config = dict(
    attn_scale=0.159,
    tie_word_embeddings=True,
    init='normal',
    lr_mult_o=1.5,
    lr_mult_up=1.31,
    lr_head=0.00504,
)
MLP neurons of a small language model. Each row is named by its layer, matrix (down: output weights) and neuron, and shows model dimensions 288-383. Each number is 200 + 20 x the weight over its row's rms, rounded and kept within 0 to 999.
A block is one neuron, or neurons of one layer that tend to fire together. After each block is what it responds to, as a language model described it from the Wikipedia text at the highest values.

L4.down246,212,210,238,214,182,215,200,211,202,188,197,205,189,204,226,220,127,189,180,214,219,221,228,181,170,187,225,194,175,234,202,195,196,229,188,257,203,177,186,221,218,212,196,200,198,204,199,230,188,242,186,179,186,167,190,215,192,222,185,221,173,172,196,177,217,184,189,219,192,198,226,227,172,216,193,177,217,231,199,191,181,221,226,202,187,222,213,187,168,199,155,195,195,178,208,181
L4.down396,226,194,159,170,198,223,206,193,208,213,193,150,174,186,191,195,267,210,202,213,211,217,213,220,183,195,225,187,211,207,204,164,196,194,197,181,177,224,182,220,188,193,197,223,182,200,209,153,224,213,212,167,191,197,193,226,234,187,238,224,201,192,210,196,186,186,168,176,219,162,234,211,231,224,191,164,191,209,228,194,211,202,188,208,163,207,178,170,196,186,227,196,200,200,190,219
L4.down654,202,178,227,202,189,209,201,212,214,179,216,206,213,192,197,216,224,215,222,174,232,180,206,219,178,161,211,169,201,194,189,194,194,190,197,168,220,177,210,168,223,178,194,202,184,216,167,155,196,190,195,178,156,206,208,201,226,184,178,199,188,217,189,221,209,224,247,199,205,184,220,186,182,231,197,193,209,161,177,188,193,240,202,199,203,154,181,208,212,203,212,181,245,231,186,211
L4.down1044,212,192,224,171,207,185,215,197,205,175,222,152,207,230,173,201,198,267,190,225,229,193,205,211,245,201,217,206,201,202,186,189,228,198,234,222,193,210,217,240,208,206,185,216,200,164,211,216,201,189,230,218,189,201,179,226,189,198,206,193,175,192,216,209,224,193,171,229,240,211,222,187,204,204,206,196,250,172,178,229,203,221,223,208,234,189,199,173,171,207,175,194,200,188,186,180
L4.down1072,197,193,208,168,175,231,191,216,230,211,198,156,187,235,212,205,182,206,210,222,208,165,234,214,197,195,170,216,168,186,216,178,197,191,201,196,204,161,188,203,190,207,220,215,234,206,187,186,183,219,227,171,198,177,187,203,164,212,214,203,213,250,202,204,227,220,205,228,196,193,210,204,190,219,212,203,215,227,204,210,200,190,185,219,190,208,190,234,224,217,187,201,218,242,195,215
L4.down1103,185,195,195,196,174,171,178,182,188,191,191,186,182,217,216,190,224,159,215,197,222,230,230,226,202,194,235,198,210,210,203,223,180,175,187,217,187,189,199,182,210,169,181,198,182,213,178,207,197,184,207,206,188,160,220,179,190,223,195,178,213,176,206,199,179,214,170,204,162,189,223,177,166,204,182,232,219,213,248,173,172,233,250,172,214,191,197,219,184,213,225,210,210,185,198,239
L4.down1126,189,188,210,179,225,171,169,153,210,148,198,209,194,223,197,201,193,197,198,220,186,207,193,201,222,172,197,193,210,196,173,213,206,163,185,202,146,212,173,202,212,234,220,203,174,195,157,195,183,203,173,163,218,198,202,218,172,184,244,181,182,183,185,206,186,193,212,202,221,194,210,199,191,224,216,182,189,196,219,195,183,171,193,235,199,205,200,152,195,206,165,213,183,213,225,185
L4.down2067,202,196,234,181,183,191,174,197,204,214,194,176,192,204,222,207,173,203,206,217,213,213,171,219,180,175,214,184,179,147,218,203,183,202,225,206,189,182,198,188,181,206,207,191,208,175,218,199,207,195,221,199,213,204,163,208,192,177,178,230,198,173,200,193,174,188,216,197,226,199,153,192,206,180,195,145,174,192,213,162,215,179,211,199,240,186,191,220,214,202,196,211,256,214,190,177
Responds to: Relational prepositions after nouns

L3.down319,192,208,194,205,185,221,228,207,197,201,203,202,181,191,189,191,215,197,164,178,221,183,182,187,181,181,192,207,193,179,190,164,198,186,180,222,190,185,203,138,229,177,184,167,222,195,192,182,172,223,194,203,192,237,216,222,210,205,183,177,197,226,215,181,187,202,223,210,213,217,218,172,205,211,197,194,212,219,217,193,188,243,198,159,173,208,205,233,223,195,194,170,246,229,184,183
L3.down1116,184,194,199,190,182,191,220,208,204,187,219,186,182,153,193,183,195,231,211,174,208,202,199,180,226,195,177,213,228,187,208,192,159,182,199,175,195,219,209,208,216,221,196,175,222,191,200,203,207,226,200,207,194,205,222,203,198,196,187,196,145,226,209,187,183,185,189,195,207,186,177,196,215,202,182,217,168,221,211,196,246,203,161,182,154,178,214,206,206,168,225,180,201,175,182,215
L3.down1527,218,208,220,193,184,213,181,215,221,208,188,230,210,220,218,159,225,193,223,198,189,180,194,238,166,228,172,211,206,231,215,210,196,200,229,192,191,190,198,233,238,195,213,217,191,170,212,190,174,202,187,198,169,176,199,187,191,200,230,205,181,220,202,194,197,222,205,173,203,231,199,163,185,195,211,169,198,198,230,166,191,178,212,185,188,214,229,205,221,220,174,199,229,197,175,175
L3.down2278,212,206,184,202,180,204,200,239,159,160,202,199,239,198,230,208,203,195,206,235,238,204,218,210,195,210,205,177,203,170,180,214,210,185,204,178,247,211,174,203,185,177,182,214,210,183,217,234,201,217,231,141,188,209,180,167,192,207,178,193,206,203,207,207,205,195,188,186,214,163,201,217,218,209,205,182,169,210,211,205,202,214,181,177,224,170,199,210,218,226,194,178,201,188,181,211
Responds to: Mid-word letter s

L3.down317,242,226,201,220,197,197,144,166,166,189,193,225,189,213,223,206,204,215,176,208,203,180,183,239,207,197,184,203,196,233,184,188,200,210,185,203,199,200,180,224,181,192,201,189,203,183,150,189,195,197,192,194,169,234,194,249,201,179,205,194,214,200,205,208,198,180,197,219,208,214,205,211,241,212,169,172,233,234,195,197,180,193,199,233,221,209,171,178,228,154,220,219,195,206,194,206
L3.down803,225,229,207,223,198,198,192,193,203,208,169,187,191,198,219,215,187,183,209,170,204,184,193,193,198,179,221,191,180,210,202,236,216,190,165,162,218,161,197,201,182,218,209,241,193,225,184,186,241,212,205,211,208,200,201,233,196,179,156,229,214,201,177,229,185,184,186,180,231,160,222,198,194,182,212,243,191,246,190,210,210,199,209,212,195,180,177,181,207,199,200,224,192,221,205,162
L3.down1146,202,191,212,228,164,197,213,192,208,174,182,208,197,192,185,225,233,188,182,182,211,221,180,199,158,206,199,196,196,179,188,193,172,186,219,195,175,214,209,167,190,202,210,247,197,190,198,161,191,200,213,191,195,185,204,241,197,209,205,168,254,193,197,212,214,181,191,198,184,192,247,220,211,186,129,209,214,193,214,198,175,187,211,209,191,233,151,182,144,198,219,203,205,213,206,187
L3.down1562,229,240,211,206,186,181,204,175,210,176,177,199,194,197,249,178,226,197,193,194,199,193,188,203,196,181,209,189,222,188,260,168,196,185,200,182,198,206,215,206,180,215,228,224,189,155,213,155,187,187,198,181,209,228,193,218,210,200,196,203,216,214,216,177,184,173,180,223,234,227,207,193,203,200,212,221,229,180,172,207,191,208,192,193,217,183,184,182,197,149,194,218,196,232,195,252
Responds to: Reporting verb endings

L5.down479,238,173,201,221,225,216,191,217,188,199,170,230,174,195,219,218,197,205,226,158,210,213,211,229,145,237,195,195,216,175,219,240,177,207,219,153,201,195,209,168,207,187,197,202,165,199,145,191,198,186,219,199,191,213,226,223,199,204,188,228,190,203,184,180,211,187,221,161,203,179,183,179,184,213,198,191,209,211,201,184,210,212,180,215,213,205,157,172,203,170,176,166,182,205,238,220
L5.down1591,190,220,230,204,205,231,220,213,223,215,214,163,199,223,194,240,208,220,203,224,186,186,213,173,167,208,215,157,185,174,182,195,217,207,204,223,212,217,192,189,181,203,222,213,196,190,225,181,190,204,184,204,166,231,198,180,187,200,201,235,184,183,189,235,212,168,215,193,206,177,213,192,207,195,214,192,196,199,215,235,165,235,217,201,196,233,193,188,199,195,210,212,192,215,194,188
Responds to: Prepositions after verb phrases

L5.down1780,185,233,215,225,214,173,200,154,187,183,196,189,181,197,193,180,226,182,163,234,224,165,196,206,206,179,182,174,203,190,186,202,238,233,185,223,214,195,193,208,173,192,230,228,161,210,163,187,183,226,207,176,212,196,205,197,220,191,222,200,182,160,219,201,198,205,187,225,215,224,204,201,220,218,197,199,188,224,200,176,213,220,210,188,237,180,170,180,206,221,193,185,220,214,205,160
L5.down1912,210,228,208,195,203,175,169,178,186,190,184,205,228,152,234,167,221,211,184,215,182,171,209,184,185,143,192,209,206,228,199,214,219,219,216,180,220,222,214,172,204,193,209,185,194,205,213,220,249,208,229,209,177,208,198,161,230,191,188,188,222,190,235,175,220,202,205,196,190,193,215,215,197,182,206,189,229,210,155,212,217,224,229,223,219,194,178,212,190,181,173,193,178,196,203,211
Responds to: Mid-word fragment tokens

L4.down238,240,219,183,180,177,203,221,180,251,222,189,198,209,213,229,172,219,220,187,204,195,197,224,221,213,206,248,200,220,219,180,207,181,180,187,189,170,212,174,244,220,166,212,187,192,202,227,183,177,209,232,177,174,190,169,189,203,181,201,192,188,165,181,197,170,181,218,158,211,209,224,171,183,211,233,215,208,182,228,210,207,196,223,157,201,197,209,269,196,218,174,177,197,203,189,207
L4.down347,199,196,247,220,206,216,186,208,227,209,202,181,191,207,212,214,207,203,188,210,195,160,194,182,226,195,224,219,196,193,168,210,199,182,219,172,165,192,193,232,223,202,211,223,198,184,187,183,210,197,210,215,180,215,183,208,209,224,160,187,164,208,157,217,212,158,230,215,199,222,238,208,176,198,234,203,193,212,199,205,230,188,219,164,193,218,197,244,198,203,187,235,163,234,192,212
L4.down657,181,211,169,225,193,210,201,180,227,204,187,211,199,144,169,212,195,163,197,180,190,193,203,172,185,197,201,190,212,157,197,209,218,215,186,199,199,186,248,189,186,176,206,221,192,193,258,182,224,187,156,188,213,189,198,172,209,173,214,184,186,196,211,185,175,229,166,224,199,232,218,186,195,208,203,169,197,180,220,225,232,214,215,232,218,184,165,253,166,194,204,187,188,184,195,195
L4.down959,219,190,198,170,232,195,201,228,203,174,183,219,211,215,231,180,211,213,189,201,214,206,232,217,218,217,219,199,237,212,165,208,195,219,206,215,194,193,187,211,193,223,236,220,158,191,172,176,204,172,214,197,157,220,195,182,171,223,190,190,197,175,186,198,208,209,199,217,201,167,212,191,211,221,209,200,208,203,174,200,224,199,200,210,233,208,197,181,175,211,173,190,232,169,229,234
L4.down977,226,206,210,236,223,235,170,214,190,217,205,170,224,213,187,236,196,188,176,210,224,172,223,188,199,163,206,206,208,222,187,209,176,219,188,188,221,236,221,160,203,210,206,201,226,216,168,230,191,205,189,185,186,184,162,199,163,221,162,178,153,168,188,213,196,159,185,177,204,187,228,188,187,203,206,186,213,237,192,197,216,217,192,198,219,212,194,223,200,223,204,171,208,230,216,201
L4.down1718,232,194,240,203,198,206,195,181,205,180,198,181,194,220,200,231,220,222,214,185,202,180,205,176,207,201,194,231,208,208,179,214,190,199,222,195,193,216,198,191,182,180,233,194,181,174,190,203,222,206,222,209,211,164,184,200,189,191,198,216,183,193,197,179,165,202,172,223,185,154,182,158,221,240,219,181,199,220,219,191,200,219,213,190,179,227,188,196,184,165,191,220,161,207,232,206
L4.down1782,187,237,216,249,172,217,204,213,184,169,220,203,196,195,193,227,184,195,199,173,247,218,188,184,222,185,208,207,215,178,198,208,208,213,186,194,171,211,239,167,217,224,209,215,187,173,177,212,212,184,175,184,197,196,207,171,202,177,203,215,201,234,211,201,221,201,171,200,184,183,185,198,233,223,202,184,218,177,194,191,247,175,190,181,195,168,189,227,202,183,191,188,183,216,191,211
L4.down1841,201,187,137,173,183,201,218,208,189,191,198,199,226,234,203,194,193,163,184,191,212,229,193,200,219,210,214,198,187,218,198,189,181,182,242,227,220,173,189,205,178,198,184,227,184,193,197,204,202,201,206,203,234,149,189,178,161,209,208,165,208,213,185,191,244,187,216,182,188,200,164,199,185,209,200,179,253,187,187,200,212,188,191,216,208,201,210,218,187,178,154,221,195,212,223,207
Responds to: Mid-word subword fragments